Weights of a small GPT-style language model, trained from scratch on English Wikipedia.
Size: width 384, MLP 1536 tanh GELU.
Architecture: LayerNorm before each block, biases, tied embeddings.
Training: a variant of Adam for these matrices, 459M tokens.
MLP neurons of a small language model. Each row is named by its layer, matrix (up: input weights) and neuron, and shows model dimensions 192-255. Each number is 128 + 24 x the weight over its row's rms, rounded and kept within 0 to 255.
A block is one neuron, or neurons of one layer that tend to fire together. After each block is what it responds to, as a language model described it from the Wikipedia text at the highest values.

L9.up457 [162 170 115 140 144 135 139 113 139 110 143 117 124 141 101 144 133 111 123 149 149 136 126 104 131 153 118 138 108 142 137  99 107 163 109 136 110 119 130  89  99 176 189 130 162 103 125 117 139 140 123 149 134 155 140 124 136 111 150 151 146 105 129 132]
L9.up709 [ 88 107 145 130  68 154 131  81 136 143 123 134 134 128  78 149 102 143 136 150 110 142 105 183 132 108 110 139 140 134 116 128 121 128  87 133 155 132 121  94  70 149 153 173 152 158 145 128 118 113  70 120 167 159 186 127 143  91 169 141 117 100 152 209]
The token " a" after verbs like was, is, became, either as the article (was a village) or as a split word's first piece (a|ppointed, a|way).

L8.up509 [109 100 119 132 119  78 202 153  82 154 123 132 119 131 142 126 166 153 172 127 155 122  78 140 128 130 117 146 146  96 111 150 143 111 126 152 178 113 126 131  84 128 144 106 129 157 120 152 109 111 117 170 119 125 131 126 114 106 123 133 114  84 111 126]
L8.up532 [ 95  83 166  86 135 150 139 163 143 131 126  99 102  81 139 116 184 132 142  81 126  92  92 111 118  76 132 130 125 155  99 120 117 129 130 176 144 138 148  91 138 114 137 135 140 128 102 157 104 147 143 124 106 151 169 122  82 135 119 133 138  99 117 148]
L8.up587 [148 107 129 144 129 159 102 135 145 125 125 129  96 138 139 134  94 152 133 159 123  94 142 156 144 122  98 128 131 152  92 106  93 116 164 121 138 126 130  92 148 122 151 132 119 118 141  69 131 136 116 134 115 135 140 133 159 141 126 150 123  58 124 145]
L8.up1146 [109  89 126 116 136  83 135 167 140 141 162 150 110 145 117 146 137 139 119 132 192 100 122 120 150 176 123 158 161 111 100 111 117 125 119 146 180 109 151 123 134 125 152 185 150 152 153  74 100  99 117 159 144 139 169 173 114 138 105 126 110  84 136 120]
Short tokens like no / No that may be a whole word or the start of a longer one (normal, nothing, none, Nonetheless); weaker on fragments like an-, to, mid-word s/r.

L9.up357 [ 96 127 143 111 152  91 175 122  99 124 134 100 152 116 113 119 149 111 143 151 123 113 153 152 139  90 136 159 139  97 136 171 129 130  98 186 149  99 142 118 126 112 126  97 148 192  84 118  90 150 152 125 177 131 152 159 135 114 144 157 110 115 155 153]
L9.up460 [107 151 162  87 150 120 139 134 115 135  80  86 114 153 110 132 131 138 135 138  94 117 135 135 148 119 113 122 117 113 134 102 164 170 117 133 120 137 134  99 113 105 111  43 159 169  92 150 118 103 147 135 115  95 121 150 155 120 113 141 141 133 113 136]
Pipe separators ending a cell in Wikipedia tables (after names, teams, results, often before blank or numeric cells); weaker on commas, the, of.

L9.up27 [120 129 128 143  85 124 106 143  60 140 143  95 153 129 166 122 164 130 114 109 133 128 131 138 180 126 135 142 120 137  98 144 173 194 133 153 119 130  93 139 126 112 149 176 115 111  90 128 119 144 126 122  88 149 176 134 140 114  84 132 114 171 139 131]
L9.up809 [122 121 161 137  95 121 185 121 111 130 186 130 124 170 101 168 130 141  96  94 134 109 140 119 126 137 154 136 121 104 111  97 116 133 117 138 148 126 145 127 165  62 167 116 143 123  70 161 153 108 175 103 125 126  80 110 121  54 127 140 154 154 124 127]
Plus and minus signs opening numbers in wiki table cells (vote swing, goal difference, e.g. +2.4, −1), plus empty cells and mid-word pieces (re, en).

L6.up366 [133 130 151 107 111 151 152 176 119 138 122 153 141  98 103 138 144 137  96 135 143 169 129 143  99 120 143 136 110 108 115 126 127 123 160 160 125 141  96 101  98 161 138 112 105 151  93 159  44 107 167 222 118 133 162 129  81 107 180 129 125 163 180  97]
L6.up449 [ 96 132  95 130 120 117 112 111 119 145 150 124 112 130 119 172 163 131 115 159 120 129 159 119 116 112 162 136 125 100 140 120 138 208 118 132 130 103  95 142  43 161 154 118 105 140 128  96 147 110 124 175 119 144 104 152 121 150 134 135 102 184 137 148]
L6.up600 [117 109 114 141 118 125 137 142  96 129 137  82 123 111 110 135 131 135 104 126 117 147 120 126 124 118 132 145 118 147 132 121 158  96  97 136 139 126 105 138 113 145 145 128  94 146  96 135  92 160 148 172 125 138 137 130 132 163  95 132 145 179 125 126]
L6.up636 [125 141 105 126  69 114  93 146  86 115 111 125 106 116  88 137 135 114 141 150 107 184 113 123 161 134 146 137 149 116 132 117 120 129 146 136 117 134 128 144  99 107 132  90 114 135 109 132 110  84 152 140 148 153 142 142 117 129 160 124  82 121 143 137]
L6.up773 [110 122 135 151 104 146 131 138 129 138 105 145  98 139 168 136 159 165 126 105 182  88  87 113 129  82 143 111 151 137 156 103 108 111 162 126 104 172  78 116 157 153 129 139 153 152 122  90 138 136  95 128 158 149 148 105 133 127 190 146 155 175 147 133]
L6.up841 [122 117 134 165 119 138 164 121 133 120 105 126 112 132 102 151 154 137 157  75 128 135  95  81 148 145 193 109 100 157 118 117 160 175 134 119 125 117  97 167  98 116 161 122 107 164 154 111  50 126 119 139 134 177 113 126 126  99 149 147 146 133 171  94]
L6.up986 [103 105 153 156 110 127 150 144 153 119  72 118 162 108  89 130 132 163 123 160 137 131 177 114 172 153 144 133 126 118 115 101 142 174 163 114  94 135 120 125 128 148 112 174 123 127 111  94 100 135 146 152 156 139 139 169 174 127 132 144  92 158 163  88]
L6.up1398 [139 110 168 110 118 120 142 167 120 122 148  88 113 105  99 138 142 138 136  82 148 118 157 153 119 126 112 146 105 138 139 127 145 110 114 149  86 139  97 164 151  81 111 108 108 168  74  93  85 146 134 144  87 141  98 152 135 132 178 137 148 117 183 119]
Fires on the day number or following comma in "Month D, YYYY" dates (April 11, 1977; September 23, 1912), and on middle pieces of split words (w-or-d, f-und-amental, b-ar-rels).

L6.up420 [135 134 110 118 116 133 175 132 147 150  99 111 141 137 125 158 117 107 154  96 164 112 147 137 147  80 139 140 148 190 140 127  85 135 147  82 162 120 173 144 115 109 145 145 157 106 139 128 113 106 115 102 146 162 145 134 105 119 135 162 118 119 146 163]
L6.up550 [138 130 146  94 164 174 178 119 118 145 132 137 145 160  80 155 148 169 150  77  83 149 140 124 151 157 144 141 111 121 129 129  90 122 113 123 119 121 128 162 128  89 104  92 132  90  97 122 124  90 122 124  88 161 141 164 155  76 134 145 113  97 119 126]
L6.up595 [139 156 139 121 122 144 175 121 110 183  87 179 112 146  87 149 125 178 135  90 128 104 159 112 172  99 115 143  96 164  96  89 125 132 141 114 133 110 157 155 128 142 118  83 137 152 128 147 129  71 116 137 142 179 127 139 176 111  75 145 138  77 153 137]
L6.up611 [ 83 149 122 118  86 132 129 126 117 165  92 222  93 156 111 150 157 119 131 101 131 142 143 102 115 138 111 120  87  97  52 101 150 157 144 115 169  80 171 160 105 113 171 154 145 123 131 137 107 118 137 139 134 125 126 119 109 131 115 136 148  66 119 109]
L6.up624 [160 127 148 121 128 117 133 123 124 137 101 149 158 159  99 141 100 129 121 131 123 133 100 110 127 107 104 147  77 154 108 129 129 140 126 124 151 107 185 131 123  96 169 101 122 123  98 129 151 115 136 125 171 134 147 142 142 122 111 125 132 106 127 124]
L6.up928 [114 138 143 125 164 159 142 113 153 128 127 140  95 136  94 134  87 140 139 134 138 136 141 119 116 109 188 131 174 123 113  95 127 127 102 115 125 138 118 142 163  99 124 109 161 141  90 158 143  99 144 115 134 127 155 168 145 112 143 135 175  98 138 139]
L6.up1120 [139 121 128 132 139 136 173 160  91 174 100 193 112 122  90 121 154 202 140 113 100 139 137 118 111 142 168 159 123 116  97 121 107  84 170 125 131 120 201 173 163 171 133 112 152 125 138 130 142 112 152 123 115 140 145 128 155 152 160 123 100 108 122 137]
L6.up1333 [128 139 107 113 149 144 118 155 116 107 138 143 116 141 120 133 125 177 121  97 145 112 103 144 151 152 149 142 154 163 145 127  89 172 148 120 133 116 191 197  94 131 137 143 134 115 102 123 132 111 108 127  97 170 159 141 126 129 129 130 104 123 136 143]
Mainly "of" right after "one" (one of the top guards, one of Madonna's); more weakly, word pieces split after an initial "a" (a-gre-ement, a-udi-ence) and small descriptors like large.

L6.up142 [119  75 107 138 145 129 133 162  78 125 147 134 111 109 152 145 164 152 109 136 139 123 176 155 199 105 100 139 131 165  76 116  79 147 134 119 161  90 145 152 125 158 145 110 105 103 114 147 138 122 113 123 123 138 153 136 130 138 102 129  83 125 169 124]
L6.up512 [152 112 166 103 111 120 132 141 170 153 154 122 136 101 120 118 112  97 129 141 160  98  93 157 127 133 129 158 140 136 162 127  98 118 119 132 153 108 114 120 119 145 169 145 124 107 112 162 171 139 115 105 139  77 147 136 101 149 162 130  90  95 133 156]
L6.up554 [158 103 167  75  79 195 129 165 122 133 109  94 143 134 117 137 108 125 151  79 122  98 105 109 141 126 142 138 108 143 161  97 121 140 158 141 166 104 103  93 157 139 176 120 138 135 133 122 112 150 178 144 137 138 151 138 137 127 128 154 168 149 125 157]
L6.up567 [111 121 127 111 135 151 123 121 140 165 131 158 114  94 159 142 105 112 144 155 168 142 124 107 122 135 101 132 191 113 126 123 119 171 141 142 170 123 141 102 179 115 111 122 160 127 149 152 121 148 122 150 118 113 132 127  95 116 142 143 122 138 110 133]
L6.up1000 [100 131 159  90 125 131 120  90 130 158 146 130 115 108  94 106 115 121 147  98 107  74 134 142 131  85 130 132 122 152 119 141 113 185 102 139 138 112 112 132 156 187 144 150  99 170 113 133  85 133 130 134 116  85 115 155 119 148 139 142 105 123 134 158]
L6.up1322 [183  96 154 146  92 152 143 107 145 120 116  91 115 143 133 122 143 115  95 159 101 111  96 132 133 163 150 140 154  81 108 133  73 163 127 187 144  95  88  91 151 150 182 141 129 165  92 157 151 104 190 151 123 117  96 150 149 145 126 140 109 154 144 138]
L6.up1331 [143 165 137 120 147 155 118 131  80 117 137  58 144 112 138 123 145 104 133 147 165 118 131 140 148 121 114 144 186 130 123  99 110 106 112 155 153 118 109 112 121 155 119 106 157 142  51 131 140 103 139 177 150 129 173 152 124 156 171 134 107  92 113 142]
L6.up1417 [152 145 148 129  91 141  89 102 106 143 111  94  99 135 126 126 129 114 124 108 151 133 121 142 172 129  98 166 163 135 147 128 144 169 159 136 144  73  97 135  69 147 132 111 127 133 102 146  84  91 151  97 133 138 137 131  97 104 136 149  97 152 103 115]
The pipe or value right after the first cell of a Wikipedia table row, e.g. "| Candidate |", "| Party |", "| Albion Rovers |".

L9.up77 [103 109 126 171 139 126 117 173 153 164 138 147  88 140 120 131 173 151 146 115 124 109 159 108 143 123 185 131 115 144 155 121 103 138  93 180 160  99 142 201 132 110 140 162 116  81 142 124 133  92 109 146 148 119 157 135 125 129 129 143 143  97 143 125]
L9.up349 [142 105 121 165 130  84 166 135 134 101  98  81 103 124 152 156 146 103 131 162 149 165 127 145 110 131 177 156 107 126 133 138 105  97 124 145 142 136 108  97  99 115 116 113 129 111 136 127 138 128 143 114 116 111 139 124 144 118 122 150 126 131 142 133]
Tokens inside wiki table header rows, especially abbreviation periods and pipes (No., Pct., Agg., Pos.); also weaker mid-word pieces in prose (lo in loss, ed in seeds).

L9.up827 [152 106 144 123 116 108 103 139 111  79 157 131 139  99 100 120 153 106 127 119 116 131 137 106 140 130 163 143 135 143 133 145 110 173 151 170 151 101 167 133 178 119 127 147 139 151  89 129  94 123  88 110  61 145 114 133 114 114 133 134 153 146 109 161]
L9.up1503 [149 128 118 128 139 102 119 133 107 153  94  91 106 107  64 123 120 185 114 150 114 124 149 160 120 123 107 167 138 141 127 100  57 133 137 136 140  98  85 115 149 111 132 143 147 142 133 144 115 117 148 112 146 160 121 172  98 135 186 134 143  81 117 169]
Fires on the token an, either the article or the first piece of a longer word (any, analysis, annual), and on similar starts like pro, be.

L8.up19 [168 137 115 125 100 116 134 130 110 124 127 135 133 117 134 143 108 147 144 103  93 108 145 146 120 118  85 109 115 111 109 133 137 102 171 182 117 108 112 160 145 150 162 157  87 160 121 111 117 100  87 160 121 136 149 105 119 130 122 121 106 113 172 123]
L8.up312 [116 103 157  81 129 128 157 105 143 114 107  98 134 147 127 149 129 118 101 105  90 142 137 162 116 106 120 117 110  79 120 142 118 143 147 145 116 116 113 130 119 135 143 106  79 131  76 109  88 154 179 139 162 191 119 147 136 143 154 155  97 103 147 131]
L8.up720 [105 135 151  97 131 107 111 194  97  85 118 149  87  86 144 145 117  82 135 149 125 137  98 114 148 106 139 138 140 107 159 143 111 144 171 171 127 148 168 162 133 125 129 116 137 148 142 116 129 142 137 173  90 145  97 139 137 118 185 142 128 131 121 150]
L8.up1244 [152 137 134 130 137 163 137 111 110 166 144 106 130 110 141 121  94  83 152 122 142  75 120 109 146  79 128 172 165 176 152 151 147 117 149 128 124  82 132 177 107 144 150 146 128 160 127 164 115 188 141 155 141 106 147 131 134 131 133 153 105 145 107 131]
The number right after a month name in dates, such as the day in "June 26" or the year-start "19" in "2 August 1943".

L6.up424 [103 159 104 165 138 122 142 131 140 135 118  76 124  73 126 151 144 173 132 143 161 126 119 115  78 138 193 126 100 105 141 151 137 126 129 156 164 107 102 121  73 121 117  94 144 121 105 122 117  78  99 154  91 141 115 134 130 133 170 131 140 103 129 137]
L6.up507 [131 136 131 103 131 141 111  95 111 150 102 102 150  77 132 132 165 106 131 174 125 101 139 108 121 112 127 140 123 111 125 125 111 110 106 109 167 130 146 162 117  96 137 101 139 127  84 119 116 106 123 156 134 129 174 149 137  97 180 118 104 111 150 121]
L6.up955 [119 144 172 146  69 133 124 130  81 138 121  90 147 135 158 142  75 134 106 172 119 103 137 134 122 119 148 144 136 136 121 127 119 150 127 163 154  70 108 184 128 176 143 139 112 121 137 135 135  94 111 146 130 134 128 112 135 122 125 151 136 121 123 153]
L6.up957 [113 124 109 136 125 117 139 153 156 140 134 111 155 109 175 118 159 148  89 149 135  91 131 101  91 158 148 115 119 103 104 147 158 148 108 157 169 129 129 144 129 116 128 139 100 127 139 120 168 120 114 172 169 118 131 116 108 151 124 112 129 137 141 107]
L6.up967 [118 121 126 118 146 103 127 138 134 146  85  66 149  79 156 101 141 130 137 183 141 111 153 155 115 139 117 147 122 140 129 109 134 124 102 147 178  66 109 137  76 145 147 136 150 139 163 147 159 109 143 119 170 121  98 107 148 147  76 147 131 142 149 125]
L6.up1098 [112 125 101 148 142 104  91 157 143 130 153 110 129  73 166 135 140  98 102 151 145 130 155 150 130  89 136 142 105 132 120 102  87 101  94 146 194 133 124 163 101 132 142 129 102  85 152  67 126  99 110 123 119 113 148 136 112  89 142 134 131 125  88 110]
L6.up1188 [118 172  92 144 109 103 112 147 112 106 149  49  95 137 158 129 131 152  85 164 125 101 139 152 148 113 144 160 144 116 129 140 156 103 141 158 141 122  81 133  89 115 132  94 141  99 119 118 145 107 161 113 149 109 162  92 140 134 175 135 107 178  65 138]
L6.up1477 [157 126 147 130 154 161 171 114 117 141 150 108 113  86 130 139 134 128 129 121 139 133 137 116 131  81 136 126 105 124 130 137 109 125 127  90 150 166 131 171  86 173 135 112 127 162 120 119 122 106 105 152 138 113 172 115 120 116 153 148 128 126 135 153]
Column separators (|, ;) and line breaks within or ending the header rows of sports and election tables, such as after Pct., Pts, Votes.

L8.up129 [130 135 128 139 118  90 124 126 142 132  68 162  99 115 155 151 156 117 146 137  96 140 134 117 177 126 147 150 145 166 112 118 148 137 142 142 160 111 129 134 148 124 103 120 129  80 103 131  99 115  81 147 104 130 126  88 154 117 156 126 140 106 136 137]
L8.up929 [123 110 149 114 127 164  99 149 106 161 147 136  94 115 193 110 154 147 141 170 130 139 137 143 127  94 117 171 150 167 145 138 129 143 103 127 162 118  84 138 129  95 100 126 123 117 143 164 114 121  91 150 128 118 174 136 127 140 169 130 150 131 115 168]
L8.up1063 [124 109 105 154 100 136 115 136 110 104 135  98 100 132  77 161 157 165 114 151  92 115 183 148 158 114 125 129 149 163 105  83 172 211 130 151 156 106 125 113  94 142 128 134 122  74 118 177 147 108 155  86 130 191 111 130 154 136 120 131  86  99  98 125]
L8.up1251 [130 117 141 106 100 119 152 113  95 137 117 100 165 117 136 131 158 163  93 144 130  95 135 125 152  83 103 141 126 165 111 130 153 180 165 139 163 156 109 112 154 142 127 135 126 107 103 136 147  74 171 141 125 131 153 166 132 120 183 134 169 102 113 142]
Commas inside running prose that join clauses, lists or appositives after a noun or verb, e.g. "the lakes, streams", "phrase, but".

L6.up75 [126 114 149 180 110  88 115 131 128 144 117 167 101 113 110 133 124 163 169 138 139  75 160 119 150 127 135 119 136 114 125 127 100 137 161 139 145  70 155 128 132 179 144  96 149 103 144 137  89 116 124 136 131 123 169 131  85 118 143 151  86  90 123 141]
L6.up776 [ 98 134 157 108 153  97 116 130 129 129 172 140 127 118 147 159 142 170 134 118 150 163 141 160  98 126 112 180 132  49 113 112 144 103 148 123 127 130 118 147 151 190 132 109 149 132 105 104 160 111 117 162 142 140 146 111 161 130 133 140 118 118 153 118]
L6.up866 [113 106 150 131 101 125  77 135 109 151  72 124 115 168 156 128 122 116 148 165 126  80 133  73 119 162 145 126 158  94 118 133 106 148 120 125 170  78 167 141 111 131 141 109 144 143 111 139 178  79 108 175 164  98 150 143 138 125 135 115 112  96 150 134]
L6.up883 [ 98 149 126 117 112  99 135 134  93 109 115 139 161 110 154 133 131 198 172 158 163 116 158 111 130 105  99 159 161 103 126 110 106 139 150 152 135 137 148 115 133 169 139 146 148 118 135 104 120  94 166 156 129 105 149 125 138 170 129 156 111 140 136 143]
L6.up1184 [137 125 140 114 137 113 146 144 126 112  86 110 147 126 111 127 138 113 154  86 134 123 148 136 177 143 121 115 123 101 142 130  85 154 120 106 125 124 112 152 135 139 153  95 129 148 157 143 126  91 128 144 128 126 130 136 125 108 121 139 132  80 179 128]
L6.up1206 [132  96 115 148 127  85  78 120 125 109 118 186 156  92 121 129 128 185 133 141 142 132 177 140 140 133 123 144 155 109  96 113 104 155 154 130 122 107 147 153 145 184 125 102 123 119 112  92 144 101 167 161 141 105 178 161 118 116 158 141  96 119  97 146]
L6.up1208 [119 116 137 127 140 113 115 143 131 113  89 106 135 157 147 120 132  83 145 139 122  75 148 105 112 118 167 117 159 162  97 135 130 137 133 124 156  84 148 139 138 166 142 124 108 100 115 135 148  90 139 126 139 127 153 138 118  81 137 143 101 136 149 110]
L6.up1285 [128  98 128 130 139 111 138 111 132 172 139 119 149  80  96 182 114 103 133 113 146  97 145  91 109 151 124 139 131 169 131  98 126 109 142 103 128 138 114 156 128 168 127 119 137  59  84 120 102 150 123 144 159 136 157 140 104 125 118 150 144 116 101 105]
Fires on the second word-piece of a word split after a short opening, strongest on "ol" after "vi" (violent, violin, violence), also -al/-ial (provincial, presidential).

L8.up21 [128 189 171 156  94  97 163 106  66 124 108  62 110 111  79 141 119 144 172 130  89 155  98 124 159  80 155 109 137 140 132 156 125 155  92 131 153  97  95 154 114 175 121 130 130 136 114 110  94 122 148 118 142 114 173 157 117 111 162 138 146 173 135 133]
L8.up32 [152 117 150  88 121 116  94  94 138 156 140 132 127  94 113 121 115  73 147 101 124 156 119  94 158 105 124 139 106 127 160 152 125 139 147 135 144 162 122 167  97 116 127 131 109 113 111 137 132 137 119 112 133 140 161 112 161 123 164 150 132  85  95 135]
L8.up95 [132 100 146 107 104 144 152  83  85 139 106 120 125 123 121 137 130 112 120 145 125 131 119  96 123 114 127 180 170 143 150 154 153 168 139 159  98 139 105 139 124 149 148 129 151 114 158 116 175 113 159 152 140 111 174 146 148 107 114 147 127  95 131 165]
L8.up187 [ 69 131 130 143  93 119  88  95 126 104 142 178 109 115  59 120 145 118 163 122 132 151 121 115 105 125 130 167 117 117 124  90 124 127 147 112 161 174 128 136 147 141 108 130 114  89  95 105 135 130 210 114 121 145 153 125  86 120 128 132 139 115 175 142]
Opening pipe of a wiki table's header row after a heading (| Pos | Team, | Player | G); weaker on mid-word fragments like al, ul, equ.

L6.up9 [161  73  97 114 125 166 102 129 135 122 147 117 126 148 154 143 142 129 106 158 122 107 137 134 108 136 120 100 116 118 113 138  89  88 176 160  86 151 143 112 133  95  90 120 147 130 125  89 137  97 124 143 115 134 132 145 112 178  87 164 102  80 140 183]
L6.up411 [110 115 137 215  89 158  84 102 110 126 102 135 104 119 121 170 134 141 123 121 118 124 125 145  75 129 126 155 122 144 149 104 151 139 135 100 110 102 106 125 104 158 119 152 115 124 118 130 106 124 157 159 149 166 166  94 125 128 131 169 106 184 133 114]
L6.up543 [150 126 165 131  93 137 124 134 146 147 157 111 122 141 116 155 119 148 139 158 122  85  96 148 139 117 156 143 136 135 141  97 156 152 116 148 151  96 146  86 147  91 142 108 125 103 104 160 137  92 132  61 168 132 110 135 108 118 149 151  97 136 120 115]
L6.up644 [127 108  83 140 103 124 134  73 153 143 149  78  80  93 125 123 139 104 126 124 140 105 143 129 153 108 147 120 111 128 149 125 117 127 143 138 129 135  80 133  91 125 125 114 140 154  98 150 131  74 175 155 122 121 107 156 124 125 109 134 156 151 147 141]
L6.up768 [145 122 174 116  91 132 111 124 129 152 116 137 138 144 105 126 121 121  81 156 158 116 121 176 114 164 119 150 127 121 162 147 137 118 107 126 140 113  96 169 154 127 130 105 164 138 109 162 135 100 183 104 171 133 126 154 142 166 134 137 124 134 107 136]
L6.up950 [130 133 123 139 120 101 126  90 110 131 119 147 125 121 139 146 185 130 120 137 156 110 120 155 134 110 119 145 132 115 169 139 149 124 102 117 111 123 116 157  81 166 151 143 170 143 103 149  99 116 151 122 148 155 109 144  99 123  97 137 121 139 119 121]
L6.up1194 [ 99 117 157 130  99 131 158 125 102 119 106 130 101 127 138 115 139 155  99 129 123 126 154 131 145  97 107 121 102 147 152 102 168 139 146  81 113 106 133 149 142 122 161 125 118  98  69 129 152  89 142 155 121 122 131 116 131  91 145 136 109 162 158 129]
L6.up1522 [130  77  97  79  85 136 141 144 170 139 106 176 115 148 118 133 157 151 107 152 134  90 120 125 105 129 115 127 123  62 149 117 126  78 111 114 146 164 137 148  88  81 117 147 141  86  71 156 103 116 186 158 128 173 120 152 119 153 120 160 128 174 138  75]
Empty cell pipes in election and statistics tables right after row labels like Conservative hold, Turnout, Total votes, plus scattered word endings like -ive and label colons.

L6.up362 [111 111 114 114 110 159 154 158 130 133 135 132 117 180 120 137 149 173 104 140 149 111 160 169  87 158 140 140 130 122 100 108 145 165 150 110 145 115 154 148 153  95 109  87 144 117 127 130 127  81 132 144 133 150  83 134 114  73 116 139 120 150 183 159]
L6.up387 [143 127 147  65 152 162 102 123  59 159 141 138 134 135 115 154 166 146 156 164 111 108 149 102 153  84 126 130 160 120 156 119 152 136  86 147 130 150 122 112  97 152 131 139 147 117 112 124 115 125  96 158  99 160 134 108 140  97 144 119 132 118 140 124]
L6.up490 [127 122 171 161 110 156 102 110 137 120 108  99 164 128 167 110 156 151 125 169 163  95 132 116 104 162 133 144 177 136 132 129 100 127 139 145 158  94 162 105 107 107 161 135 170 160 119 147 171  92 136 169 105 130  98 139 111 112 106 139 125 125 137 148]
L6.up960 [115 155 103 142 117 140 150 107 108 163 132 119  84 146 136 150 148 117 161 129 139 133 129 119 152  73  88 145 102 149 134 116 135 169 157  98 150 149 125 130 123 108 101 108 126 123 130 161 125  78 142 113 133 164 127 113 138 100 177 157 124 138 136 143]
L6.up1032 [117 148  84 126  81 113 141 171 108 142 107  97 113 109 162 173 141 145 113 141 132 123 153 146 145 124 118 140  96 146 103  85 155 137 152 136 142 132 129 127  91 133 144  90 157 109 119 106 153  73 122 124 165 155  96  92 142 111 170 116 174 153 137 147]
L6.up1094 [128 145 154  91 100 131 152 129 123 123  81 122  99 130 111 125  97  97 161 112 115  94 159 137 222  94 129 163 162 164 138 108 136 164 157 128 129 143 128 145 152 156 155 124 161 103 130 159 103 125 141 125 113 132 146 176 128  80 143 142  98 113  68 136]
L6.up1234 [105 154 117 149 181 157 110 131 111 131  92 109 153 102 115 190 143 175 103 146 150 116 147 140 137  91 125 152 142  94 137 103 124 121 117 135 130 163 137 123 128 184 120 110  86 136 152 134 103 116 184 146 124 134 194 123 168 126 101 146 108 110 150 117]
L6.up1314 [108 118 146  87  96 140  55 116 105 141 111 103 131 142 116 148 118 140 180 118 116 146  92 103 111  81 104 169 154 146 126 147 138 163 167 125 157 111 129 118 117 133  91 108 137 175 143 100  94 101 134 107 141 115 133 169 150 106 187 134 115 185 134 138]
Commas in prose, mostly after a noun or phrase ending a clause ("In 1988,", "in Orlando,"), plus thousands-separator commas in numbers like 11,495.

L9.up478 [123 135 109 145 155 112 137 118 105 155 122 124 161 106 152 134 145 172 118 157 149 143  86 105 161 106 131 155 115 103 119 116 101  95  81 134 139 102 129 115 106 153  91 146 186 150 120 145 123 113 133 144 116 146 216 165 155 115 116 137 137 113 146 135]
L9.up1074 [142 127 109 145 125 133 149 107 112 159 148 148 132  93 106 148 153 139 148 156 116 162 105 141 159 134 131 142 114 140 165  70 135  99 112 161  93 134 124  83 124 153 117 152 151 127 143 168 107  87 113 109 132 168 178 119  87 106 130 133 150 132 185 144]
The final token of a sentence-opening adverbial phrase, just before the main clause: the year in "In June 2015" or the comma in "In contrast," and "After the bombings,".

L8.up317 [107 121 153 133 108 150 115 156 135 138 115 116 107 105 110 146 155 133 138 136 159 134 116 120 158 130 148 122 151 103 125  86 158 172 193 148 140 127 124 117 125 160 144  87 146  93  95 131 132 106 149 130 119 148  92 117 185 115 121 149 178 131 160 137]
L8.up797 [107 122 108 156 158 120 138 113 127 133 112 186 169 113  73 159 101 140 145 106 181 145 148 118 126 126 135 122 103 135 114  97 112 114 163 127 126 127 140 118 182 123 111 147 150 118 106 147 109 117 108 141 130 161 170 121 132 108 150 146 116 141 160 140]
L8.up945 [ 96 116  96 115 140 130 171 120 138 155 113 171  93  98  94 156 136  95 119 131 123 149 111 158 140  92 119 130 157 125  71 117 143 136 193 114 150 125 146 123 104 146 112 129 167 122  89 131 149 113 127 100 163 139 169 149 145  92 112 155 170  89 146 134]
L8.up1142 [104 128 134 155 134 139 128 144 107 160 137 120 107 132 116 152 134 101 196  61 105 145 146 100 118  94 101 137 109 127 133 112 150 103 130 135 135  96 170 113 140  71  98 126 160 112  95  88 129 121 104 115 134 169 121 141 101 118 202 132 155 121 142 153]
Digit pieces inside multi-digit numbers, mostly right after a thousands comma in vote, population or attendance tables (2,076, 1,655, 11,495), plus occasional word-internal fragments (mass-ac-res, ho-we-ver).